Weights of a small transformer language model: vocabulary 32768, 775M tokens.
MLP neurons of a small language model. Each row is named by its layer, matrix (down: output weights) and neuron, and shows model dimensions 208-303. Each number is 128 + 24 x the weight over its row's rms, rounded and kept within 0 to 255. Numbers have three digits each. A neuron's up and down rows have the sign that makes its largest values positive.
After each neuron's rows, "fires before" lists the tokens most often just after its 100 highest values on Wikipedia text that the model never trained on.

L9.down129:091114137144128151140176142148107109175114116094155143138056137117128120095107110142164121128147139114099159120138142105117123145116188115105110145114112122128096074122133132188090150125128138153109081126171144107106148171111156101145155069132129102156160157119150115110185139117156106137
fires before: "\n"

L5.down502:126118090156129079105168074154169112099132136142146093148145129139112116149151081160191131145160124107141122118146164159090122135117154148107104131159159097119118133109124096095141119163122090103101145110125116105143107097140124143131104159101125115166120132155123114081094085129129151123
fires before: ";", " |", "–"

L6.down28:121129100144150144125129135079135114123112099142135127151144107130173133094065158159111115153112138100160146122098096114154123159126111094136164158179081122125141125171141104157157106104143120134137144127143104164142130119108132125160158113170164108111136143128100091139103156134163127133
fires before: "2", "1", "9", "4", "0"

L4.down287:091149096151163114092126112164114133141115111146127126128160103128163053100090129177141160142159142132089134092123143121158139105165120115119110146126126139156150123140123101133158111136101153179122132127118139142126098133112160114117154154108125119145124119100165117110151132168105158137
fires before: "\n", " the", ":", " to"

L8.down275:156107123128156125147100120114125121124126131079130112107123073117108164124126182140119127125144109160107103169182184137111119099135158111112148113163142146107126139113155138159187128098128147124141090115161121091130148132060142128148114123134170127140092147159128155142118122131079128122
fires before: " |", ";", ":", "8", "4", "0"

L4.down974:142131133102108099116130116175107126124129104190073130123116122121111102143157124142133107125133126134143154130107139107130161167128110143113094154128133141114120138107153138109155156131105102157101138149085162093148113124152118035151124156123138166142110135123144135156134102149131132149
fires before: "|"

L9.down847:123091128161114132181154153138148140132141206109153123135116132154090100115155142164135132147104156126164153127144148105149121112154131107127156143124164128124135102118154093162138124087126138119125126134131124107140118138113098124100073122147134121150152149110136127132165120144117121096
fires before: "2", "3"

L8.down132:145164121132115173124125113100148114161087136125133129108175125096105102184146145125100146137121171147111164113158166117108101083116121141142086162158137153131100139177105194119165118155168101177108097155145130135163108135092129131124083146118127110119123151111094103127119110124118086104
fires before: "9", "6", "ud", " Lawrence"

L4.down489:125096148160089160136171129130125144138130093104135161101144127108117086124126076097122131120104148117131136094121147148108114125153119061132144132127140119130133113120097150122204121124152137096102108195097132167155111124113095124094110117115119146103115165168082151114102126124120137159
fires before: "\n"

L6.down1342:118134099126097118112120123069117140124163114144146165134089139133124096137160127082121106166135109122119134159130074150101132171164112134161183146115092150120140094117105135143141087130106124095177145144089132150109130096150108133141140126114149198147089138138129120140111115129104124117
fires before: " |", ",", "\n", ";", ".", " ("

L9.down810:157127071115134097164047151118154149156128166107156182149144159141165109120175139131096153142138123107131104130128113142119120136128118171141105130111132116117101070154131097097111153109128148111146141094130138154105137118128141140137128121119135160097165131081103129096156140115137080116
fires before: ".", ",", " (", " and", ":"

L9.down432:134105085102149136127135113109099143141158097138111144096136086097136146111124122154152143150115130101111133076088099116128124141156116167153139180096125135124148114149119090112114138129153159117121134113118129126128080135165073101130120105135146091135105105115123121131106097133177093150
fires before: " |", ",", "\n", ":", ";", ")"

L8.down914:103159112105090122170154134134114109143089122142135153099145108115102130115101118141125108167104111131120124160112127125136207171147141107098152104113126142163100110118111122151149133122136137117115082118159177156163059113140108097097108116094129104138123112135107126124120113131146134110
fires before: "8", "0", "9", "."

L6.down524:169122131147151149140136106155145123123091144127128189115141124148103135101148161176125157120128124108198115106079136126124069116119105134109159111146144116189139126103156126105131131136123138125124075151082131129142135116147148160121148126148138157147149125146124097098147129096078097098
fires before: "\n", ","

L4.down857:122076114116137100193088142119127140182144160133102123145121085119120150114133122148157147109115090123122086184110139129118090096098126121096134122146094101143137116133155120143114071155149088134116113143127146116128148074124068150115148103090102117115146161129137136104162145071135139110
fires before: " on", " in", " of", " the", " at", " by"

L8.down1078:121142135137121125118135169103090138160137092141148145156090146119122147118131124146133137105113128115138145134151109126112126106142136104100094157141101144158097123089161147108130170120163133119124086058153115098094147123153135137115111077106135095126127123136076135129121143109152147115
fires before: "\n"

L9.down1210:125150129109087152133101098118130117118123143155124092120152137116123128137124150123127117117154137126089155109120098130154078158104110136152146154131114117153121119123164121109157169133108126169117126115131087175171147130172111180108148112170120105138094142148158157130112112083137171127
fires before: "\n"

L8.down864:150140148126159178114120099194140132136142132130095101136115132139100123151101091127104165127112142140172109112152121125096070129153126121136125147131139146168064097081112124099118138092137109134099133197109173166130126121159116107160133105107119155152085115115107108088115047147153101101
fires before: "\n"

L5.down1222:139129123122125104167073136115139125103118074126116119141112134125145134152121141139138118167129105118147125102131104128116076140108116127138102145142103156137166116166126112168125115123128096158147132108111115145131132094139061122099153157120112096112107124148105173127093132138192156102
fires before: "2", "9", "1", "0", "5", "7"

L9.down1336:164083145111104075085157161121088135125101164139133166092116132109145128113114090167147124151171126123177131155153109118121104148096087098134144122134089111146139094104146120077109102090082144122097088156098110145114073108118121121125111132113108140174104163125140165090122122146125130132
fires before: " (", " |", ")", "\n", "0", "7"

L8.down1242:118125169115113092102137130106131161131164188123096115157125133121139128137101096124132150097128108155161142129126097113099144132120103130114154117075098161047155117122135117137127130124116162129147160120168115154130195079152106121085098142146147138163129149129098131144134125119125155127
fires before: "0", "2", "1", "7", "4", "3"

L8.down896:144126161099163132118134134145194111129144139097100086146096128131141135154132134143147133114084148124125133154101134104132157147110119093080111162088141163140130090121138109122136144179118102131165148173140178151152129120162138108145124099079142139170119134142134173105119128142171141136
fires before: "0", "1", "2", "6", "3", "5"

L4.down767:099104098085138167187150117120149109102123074156180122128124168141131139145136135173142141115122134090138157105131171137079081127134138146077090137165123124101151130158119100154139131104160154163153126099055109127073147126155110149132113127135116095124115156133114156116120155169179094164
fires before: "0", "5", "2", "8"

L4.down1018:166129142144120059156122173148105113097120137169141151164127185124158134075155159066119112081117126153139147141165118110104119105177130153168114145131141130146114120117087129126100129124103128122111123166129161142103136139098087095144114142162110133126186111132122165120123059117128148133
fires before: "0", "|", "E", "W", " /", ","

L5.down14:109149147120108140174146141101115111093149154155141147118114104086126152136147137176109152127127135129112137154130124128129156160150137118108093154119104123141103142130145119128163107109085161154109153124109146144126119130147124173067136122107149128116173144087121119100117116169154095109
fires before: "0", "9"

L9.down196:086126090110139092142134139097077169147102196075104143093163107123125135120189129101096138105136099102117097141144128126085116101105120135164140083088164110129091168121107124142137116122153121134145140120122184137066133127153155144155125126096136128150151105117101147123135135147101099111
fires before: "==", " ==", " and"

L9.down963:166109156135153117117126073167126142160129093166154056153105158115108148128122147131170128123128149063109110100094075120119109154108104151130076135147121102113160153121149145157132120165164158118151154163124084116112115117103125148186150125149096108092148097120159110093153133108153142123
fires before: "1", "0", "2", "3", " ", "6"

L8.down760:098090174170130139170114137159134118152113095073178128124120074156127156137157122100143112134153153153189130119127083072133118142122122146123122125120114140106112129145120158109119111126130121147136140096155144173120127110133117112098111129148096115158096105102169164128115108104124171136
fires before: "==", "The", "===", "On", "In"

L9.down1302:093159134104131124147150093161091142120100120111162088094074135174107117121161117133139129127164136108095148109126150114126110119091152109159144105146110122150143173100154132135114114140154121115143150128123144093104111150079178111165141123139116130119154125067153144073118116083159097114
fires before: "0", "9", "th"

L9.down153:140146125170152180142128114140099120097133149089125149140160184128107153153103096091152145149148157118188134093085077155125127122106128169103106162125109101126106165139141112152098123153125125076145136165142131122125160126121115086161118130123126139139126124098127169138143136112105102097
fires before: "\n", " |", ";", " "

L5.down131:111130193103082167102152148139145131103156109153142090135127123112101103143121132100123126078117153129135134117111132113116157148128142123140133124122180052137117122109113119128130089173116127118114125130150155173121110183158128150077115116115152130156128136149155168122122124172121136149
fires before: "\n", " |", "|"

L9.down706:186104132125144110137119128124132147104165140115110085139089163133155143120125133130149115080116151122111125132164121157133109109133145133096128156156141157147129118192107148154142083136152116139127140160168116116083176111127079124135116148156165137130139136119127194149120145108129160153
fires before: ":", " /", "3", " |", "4", "0"

L4.down11:166143087150155116112105144179129150177093103100142152134138116125115083164127153095117174105135123126117132118168129127105074151130130101115095114106178153133136147147111153145169127068127093189138128127146122143178121173179133119140132112065158171140142112141137126126139152147076116154
fires before: "\n", ".", ",", " and", " on", " to"

L9.down1172:149171125191118118122146115125114140119133098113120101114135164140141114132134134114164113146143120120106159106156118115143089103087144107107113163158142106098120151104128087153188126083096147151129138152093166134153179143124132125131090102142139089105137140185137157135141095140142136129
fires before: "9", "8", "7", "6"

L4.down719:134118141145097129104120139137137102124132118134140143147130145149143124130115161062122100123113157099140153120110125129146139136160141104110123121147139110147160131148145122100112097138102098147154080168170138092140128093099082138083141127113112097160131130192112121112117112119114106163
fires before: "\n"

L9.down368:136127159135122100123139142115090094164135114132106106108131179130126139106083137100122146153132141076112136121122113117157122174087126139139114108147136107120132112128116135107103102112111095080139131133092148114134125151132131113087090109157145122130154121135109097119118144165128126147
fires before: " in", " to", ".", " with", " on", " as"

L4.down322:112108110151135152120145136152157140098137136102094121079119090061132169144136112141152095118133157169169148119081135114124133110144130179117142142109131144146083127109119119135129152105145134117104118131135134155103081163179140121116111133175120156123102132104123108110118168146166116091
fires before: "|", "1", " |", "|---|---|---|---|", "|---|---|---|", "4"

L5.down683:140138141112173115106131119107108113106149082142120108102128103125143140080125099111106093134154166118137101119164118157107089159132155108151158115110131137120103105167049126105108103143152106164176140153117139156143128112111094139096143118099093107163137125093143180092093175113169106135
fires before: "4", "7", "6", "3", "5"

L6.down124:120108132096131129144161060155163138146149125132137125093153119107155107158131122126113132118127147124106135122127104101127140134150127124156130139152125154113106133123132093134124166112153156093092138155141132129118112124172170125130154156143100099128138126122144112107107119162106118119
fires before: "-", "\n", " ", "|"

L6.down212:106147114095131127136123133138116096161089107148137156172174096131114116117158111148128126144165084138140135101121087147128120137099164117143107156127116131163135147111094154153095139091139173145122152139162124166143118107115133143130101140101122123134138148126121090121150110170097159131
fires before: "0", ".", "9", " ", "1"

L8.down377:081121120174160111109099160121078123143090117144109104122144115141122103121123119101147120141162109135140135123126124145117084122126110109127123141113145139096099132162069164147100114094110131142162156154132110127114098094149155129146181173134118154147130124063108148130125104111140135122
fires before: "3", "2", "1", "4", "5"

L8.down427:148086121125160113146143138154160127101080126151105156175107148110149090123094125159138138144127145135154130121119144071123127124165144090090141169149143158144130130129098134141132151105177150153144135127129107136118140136141114173133115107081161108095067111153152125132107127100173162121
fires before: "0", "s", "th", "Party", ")"

L9.down1201:143133137149105126167146122114129091123147137117104094121166081128125167118100082173134104159154137102106140158130197097096127124120100125091147079131154156134139156133139108145157167146126114099119146126120118131118119136143098130126141137121136118150122111095101129108113108156140124075
fires before: "9", "8"

L9.down612:138125177146114172104129117136168094084110105106101110165132078134113103108111094139122127129078134131125131113135086137119151148103129114122081123154117123168145114151119174102117127134069131135122142091123091128133103094170146121104132145102108129112135140132115158137138099171115135123
fires before: "\n"

L9.down333:096093105113155092088139158088110154141117137123094117103117136135125167116153137117111112137120156108095114140122105104132151113140158116149114172126126175100174136136110143144137146147142143112134121185153133074123183130111141133106153103124085120137152143122128158130082153088140129144
fires before: "4", "0", "2", "8", "5"

L6.down1170:102097135150150135173092131153138172171115105152132092147119153175149125150132105134160142113114112108088102165113171134078163151122144134131109116117184164119100149137150102101088125164149148109109134146148149128161129104155157122108200188159148122116114155147107105128145090137095142159
fires before: "-"

L4.down359:115130156103136149107171144041163123135117155170130147124101159106109165141085140145163115138126103170140125165096123087137158156137160169116095083122127145113119115106140149073133218117129143129094082126145129118124114116172157140135140149135137147115149104104133147128129122103127133142
fires before: "1", "2", " "

L4.down849:135116151152108120140120130110132131153112115134147157183088134166138123112090072072120093161152146093077168146170143192150087186118123140169140169117103141134145138129138124125118113122150136140120136149123116132087107130086109121085128110098158148122143169143156084168069174165132118111
fires before: "\n", " in", ".", ",", " and"

L6.down700:136110129111121141114089089139086104105107139103115102114129154179146160140161139124101154146138127146111143132130157136119116107111165128169148119155090113129152124095148174149121127119164106142146138137128143127103142141171140127116103154087121126149124126096124141087138159143151123085
fires before: "0", "1", " |", "2", "6", "5"

L4.down183:152095145100133144145157133112092126100172126078093125111130136179125149132095123148117125093118092104098136151129144149120167106136108094130143093132106116132131138099092081130191092134145107098115100127156108154121121167118130126123095160105154144167162131171130142116121125150137150157
fires before: "\n"

L4.down130:104145113150173088129154152099122095148105121126121145167079124109157111096098126163142118151142099133152150119106133069118150126139160127129124119114129139082139098127142130156130106138150158154138108094161092130163133151117141152108120108184142151111127137121115097138089126118125108117
fires before: "\n"

L6.down446:152109100116155193150114096120112112104126186144091146070181131110130121165120108126111131143147151121123113109096105142081079114161165142103161088137104117173113105116169084124143151121126082155118136137114122112152102122136132149103110125177112156170129134122139113140100119107139106111
fires before: "|", "\n"

L9.down307:107151151151148138097093158139134128130059078155158120136133131151147147174099143142171163145162135149170131125138130132115142119139104075145141114131106173137101112096114145123082129063121137124167133126129171123098149087124096147138110127140125125124142138140152138135154144148151130118
fires before: "2", "1", "3", "4", "5"

L5.down874:170138119126130089142143151155147132136134097143130106171115108182116165109151136139121146107170124111141102146136086130163098122103167159123124114154094078146142150141150127174107101114096107111113138099136135140140095128129113129108134148134117098088103131107084125108169158090157098123
fires before: "7", "4", "3", "8", "9", "0"

L4.down1009:132133155118123126155111153119125135149102108180109111160097109151119122137160153150114149128130159156125130111132124111090118160154155128104120193116132098107115136146155127130108116159125121142143116116121131136134099168149141060113147130093116060143158117086085125131173130130198121157
fires before: "|", "\n", "|---|---|---|---|---|---|"

L4.down1037:092086093136139145137143102112144162146119154119103138103088135092106104129152143120124132058140116143076089125165152094120150127091120172119147149168110148142086095141161099119126171099107137165126110098122143104128153164139162104143159144094106065138173139140125124127123126141118141133
fires before: "\n"

L4.down928:069089094150115137137167139122175129139133087101166095125072129115125147112137170117125127134139141177142092111090151113122135119153142178099111145105205090126112121137133096111105142157154102111109100090131092105111122117134138096125114155163135134160142143111118114109101071139118121144
fires before: "\n", "The", "-", "===", "In"

L4.down326:096101145152157133124107150138134099103126110183137114114171151163109143102105138106134115086155130144119115164122146143119124113177107129140146108130108075113127142132069127198146104107104129156129110127164125122153126118057130184154102083059136152145113131126133107125143154128138104116
fires before: "\n"

L8.down743:085136139159129168136107155131182115133153098128177118121121102141114135128101124106153135168135140154167170157149141168115137133093139129113118170146178132138152094105100102118147134174161136137112122123120117146131121154166128135152101165092104136142138156130105158113129109145118172131
fires before: "\n"

L8.down557:148131146116151114091190149158121119124107118146089166154142137125113116127093132128136103106155129115117098127104131152179122138101108129137126122130114121151098154122146115164089138128127118141111125180186142138120105132067165115098101124160111103155178159109103161123151115139104111158
fires before: " "

L8.down466:074148106125162102087140163077118138148114089105167121094147135126121128196117095118151152154138155115143134137132140140134122130089152131120091159127137124125096132139110127155132123127128179162126114129136177131093138115169150143132087137139115095121093113156096118121146135110165097129
fires before: "6", "5", "8", "9", "7", "1"

L4.down587:107105143123158124173131145159118157079129151080123106114116126119110120148137154149111118154125136114118099096076091129125114183144086127139183132144063108143117147147144114086078107159092123099108113107099151140138137111158122101129106132104117118161117159122129149129080132065130144116
fires before: "\n", "s", " |", "-"

L4.down420:100125146155139122092116142148110098144118118155129079135124090098098112145097123105142143148153152139093095159136167133118098103184158076159132143146163129112108156128100128116131135145100132115084124121132125127104126183102150124109144098133090112141169126121087136145165120128122167129
fires before: "\n", "1", "6"

L6.down414:116084143133172122102146153134149099113087122154128128116131155126147086142117141105127151103154088122120112139129161180152144095101159134121164108167134100094123123084138145101120155120156123098111123132108138093171112134149138122089179143150078126150096112105156123087156113144141093153
fires before: "1", "2", "3", "7", "0"

L8.down120:145112112152106127111130140138088175115133147122123117140168121116153103076128104132145102125116113122151101121139101112112103126150119121138211090138101148101142149099083137114160105132123168144151145180131122113157147076117156109124131130173120122120110095149118104141119105107168112087
fires before: "2", "1", " |"

L8.down694:148152121077107180146148124133124128125130159118128110109118093158158133164122120119178160105078115139098144140142146116089147142103185071103138131133138123132171116125100110126112126126082124098116163119120168154119122081142123085171096121128139152109145107110098122120155150125141135103
fires before: "2", "1", "3", "9", "4"

L8.down1049:134136137153095178104099148124106174170134119112167142126155114080131144104146192166120148142127143125192138112125117099107149140126141160141152156126167138141106169137100107127124116127155116127132106080106116128144104101124124153154143157142170109105095179159084107101120097097126119153
fires before: " |", "|", "\n", " "

L6.down526:135156095167153148103141103130084141143085133116142134089149157127124138145092103106163122158148118109165123125151144148126142116129190053111152160119132111165135131147153128169096124067137118101141078153145155148133139131112112147128135118116103123107093135121153130124102117168140112089
fires before: " (", " be", " "

L9.down127:161121100096164158117129129137130099095143124162146123114122137113109115119064122140144131137113092116138124127120142122168110161139158156130143099155116115110130118142146140120119190123120103156124128107177109136130095180144136120121103196141161110138160060094071124146124101130140116139
fires before: " ", " +"

L4.down213:104128149161085127115123114128170148142129154141136125135104174072084087136152145105137139112139129138126119104175149153145097164133100109121131163114125116111087116128118137166134139115142120150131067109150133109181103141125099156136115128120121144148160093154113108140099101161107160180
fires before: "0", "1", "5", "3", "2", "4"

L9.down463:110086125099177159125147135106130116123112190086149121128104096132126144145112138154108132127136149169110150151118159090127129133115125163116170129108152143134137157142116101161140085136175119092124115121122119148104179118152154132117078121136129130136108144159135098114148163097134154174
fires before: "),", ")", ",", "%),"

L6.down785:158106165114147123094104121143142144123137128143120101164151129118121131098127135167138123149132112182153099105114155126119133151149143119119140136121134124145138082119128110072133103100123137114127137133144103123137122108121101115119127145117130117108119135123135114157165079096133182150
fires before: "0", ";", ")", " |"

L5.down243:119082160114112104162123150147131154133151146136078129184144133118104077151122126159090198108100092080158120131169096173136109133106107150118068129130148154138094124093116099120123110143129112115120121159147111146113164076142108145116089096126138145140107171163124151153177119095145092148
fires before: " in", " on", " by", " place", " at"

L4.down1272:160107129152090097101088134132090134126069115142183101137115102137090143132095180104080106111100148139144155190123118120173135113125117066161144081108124170113144138159138128147137126138113140115130128159123119103117114143125082110117152130086128125152139165168094131156120150135131096135
fires before: " ", "\n"

L9.down682:122106136140108115146100099120120113100111112148173117141115135119109164169162116124133116116152108156130171139087115105095094120138150122131087113126120101088149122133133125120153095150091138104172118128153138150136173151136143128077105128131161110110146074117089084124144125142137102129
fires before: "\n", " "

L8.down579:099129164129113072137132126171080173107105117179136091147139118123132135113144127123172127115114129133128144155127134135185109136123126108156130129156142141120142148111118110137103110140103137149094170134158132088161120143175177142160121113124117119163084106136140101108116160111144074108
fires before: "0", "9"

L5.down124:122151127139101127132097101144119095126093117096119159113127125154127128143166135116132119137135174161144112131120129111116163116142137191137104142083129080141132125107108126136160131090137115146076147092114148149125125149166107152117091126124120133166088123111111113144115142151172112140
fires before: "==", "===", "The", "-"

L8.down1072:103134144133156131162148122135111143103143111107129113079144111159108141122126195150188156090094126165110114123125103126125156154077103141115114092151132170143113142150150165117163098158155086070155089148133138134123125139143151150170166152150144128127156117082128143119100145119142081149
fires before: "2", "9", "8", "gaard"

L6.down245:155125147182174142068117130103116189143114082125111111142139155187114127129108093103112133134173172151122106131106155137125067112133107097115123127107142149127137114163090123133133106142140156152155135154118124131111122124155133102102114111145110126117082146117140135147126101115181105084
fires before: "2", "1", "7", "3", "8", "s"

L6.down1286:126077144144136104117164133106136153090142142092120087110129103158151115117169098104135115092112145160103153168149098109141111112136159118111137122186154084096091114117124142145138136116128136142130166160144088129143126140126142148086134134098109128124112106126080095100121118182148133187
fires before: "6", "7", "9", "0", "5"

L8.down1184:141142087093131171129100092131146138158133125112108111098184121155160170087137124128137136128115115130136150117117125114117161094119145104181131096093104150119128144118099118120148122091156127134097121129158193103098165109135126133169127137148118118123108107100100127122145111120163142079
fires before: " |", " ==", " well", " ==="

L6.down1046:181099084134131105128169128106130145142123087099185149091179136108131167124086129136088090120134068140159141062148129101106090102137103129157153145114114098120116122141129178117151104088174151139141132181151096147113121103128127126151125142120071105127138075154077108113122102162158157126
fires before: "2", "1", "9", "3", "0", "7"

L4.down869:142079147162160132081127158157114107148125136111107149153124130149112109139104079119121127154132163132124139098105126143125154135130111093109113116131073115124131111151091119123138110113086173153135115124139093142116096155125114183131126140104157152144130144130114121093133120155124135117
fires before: "\n"

L5.down1083:111106137141158095146152119147091149109130078140136139127124119110106119113176130131154112127147132117160094117131159122110140111084113117131125124120109163127114132157093087153077121166179173106125086142126140154125091137141135141157092149126147124118159133106128160135155125136140118123
fires before: " ", " century", "-"

L4.down127:148140109129125103139131118090163121108167103121091077103139067088107100086148153118119135163174136111179123154094107159136145125135127116118120129098137105061116121167111144112163097168135097120096142085142134103134097122174111125084108101126169126136174127125128149131118147144142122160
fires before: "|", " |", "-", "\n"

L9.down961:161112114189133137141135090151123120106136128159140165157120109116125153119116120128101144141141160165142147136093114093101106146147106093128107166133126111111132119133142142149125122124130128131109140097117117156133162172156143100132135137112106137107134093067114127093089127135097127137
fires before: "7", "8", "9", "5", "hn", "-"

L9.down80:103088107089102129158097139117176117140151134138146135114116138150138149111116154177101136117113110136144159123117145083140120171104128153092139109136178125120104100155165076094114124145150119123138127107100123132131164151148155146119128107123137108125174138081147098113142144080159126163
fires before: " (", ")", ")\""

L8.down1103:143104107152106132122112145160088092109102092139141097184134138108147133141091115096133101119086119093096138122110152147104096130076139152162116121160140143171105164159146129162125123129135088120139150098126126171110136155113125084131145132150135132150112135184134149126117147101150113107
fires before: "2", "1", "3", " ", "5"

L4.down564:142134169120151154125141139098125154129159139152143145146106089133130149088123173105111137192095126129137182135124190137145124149137130108081182129139117120120138135125137105125124138147146160130118123141123126126123079111111135119115065162116120119145155159133101167105126088095119139135
fires before: "\n", " the", " "

L6.down116:157184181114099121137145117158110115120134127147105160146138149055121106090140155091170133146110124094077117125112185126145069140150094103153097153127119125101096107107130114130116107165133133180146158122134112132092082118126170113120148145175140139132169126131130148117164154159091127167
fires before: "1", "2", "9", " ", "0", "8"

L6.down106:134134089097138118183126162158128167140128131135162124111153081085162118133176135094136125142097129091183134111099103117095136134116109183153146118127106165137144124143120055156112143128150093148120124135168203104133108118190113163138115156113152106098187132077125127131110132180141164140
fires before: "|", "\n", "-", " ", " |"

L8.down152:108118100104126122171174130087160154146120158098135123120148133118092148124159118122162103133137134155143148121110149111126155146126110085082143165149138136068097145120113143152112156148136111157126134146139144093113103124105140145115156114114120130144162144100116093110109100129117125135
fires before: ":", ",", "0", "5"

L8.down580:134145125169154154118142092116120140123092132147106147177146084153120128156066169088113129123095152194165117076091137141156117123127137087127137131128134152156079127192155129166101114142138101166110134113135111131127109150149161125158099148167115151127128146119130112147125140118158100080
fires before: "9", "8", "5", "6", "7"

L5.down111:121130107102115117120125139124167136136138099093140149146171103092165078117095137151128133151083121119173120134121148113139173119133104090117135099077126124171133144105146141133104128164124138176146124148134149188155130118124125162092108152124156151113160143138123116091109116109154145135
fires before: "0", "2", "9", "1", "4", "3"

L9.down1029:124088141130121140144150150127135074125147154102104126117119094168143130119130148162110140074126142103131195129145143183132128116156114148140149118124178132103144096129133108095130100112123152090106119102127109098106103126133118100111122140119110153147115096130135142087074113100158122118
fires before: "2", "3", "4", "5"

L9.down384:130144125140099152130107121122116157108093113112074089145132123113131143128121125166127088105120146091137116140171109127150137130125143134072102185130152106139123067155168093128165097153167116131114133121138111115153109156126127097157129157141122077142137161147145134143153130083171146117
fires before: "1", "0", " |", "-", "|", "\n"

L6.down1118:127131077131114144122087134180088164095137120107092145093174088139162143126159124126072127118128174168106139112121142173132124135106136093139133153073156124145136118143076162106119127133132117120132107102138123151158101097151133154145115184145139139156127119153106131139150138166111083126
fires before: "-", "|", "==", "===", "The"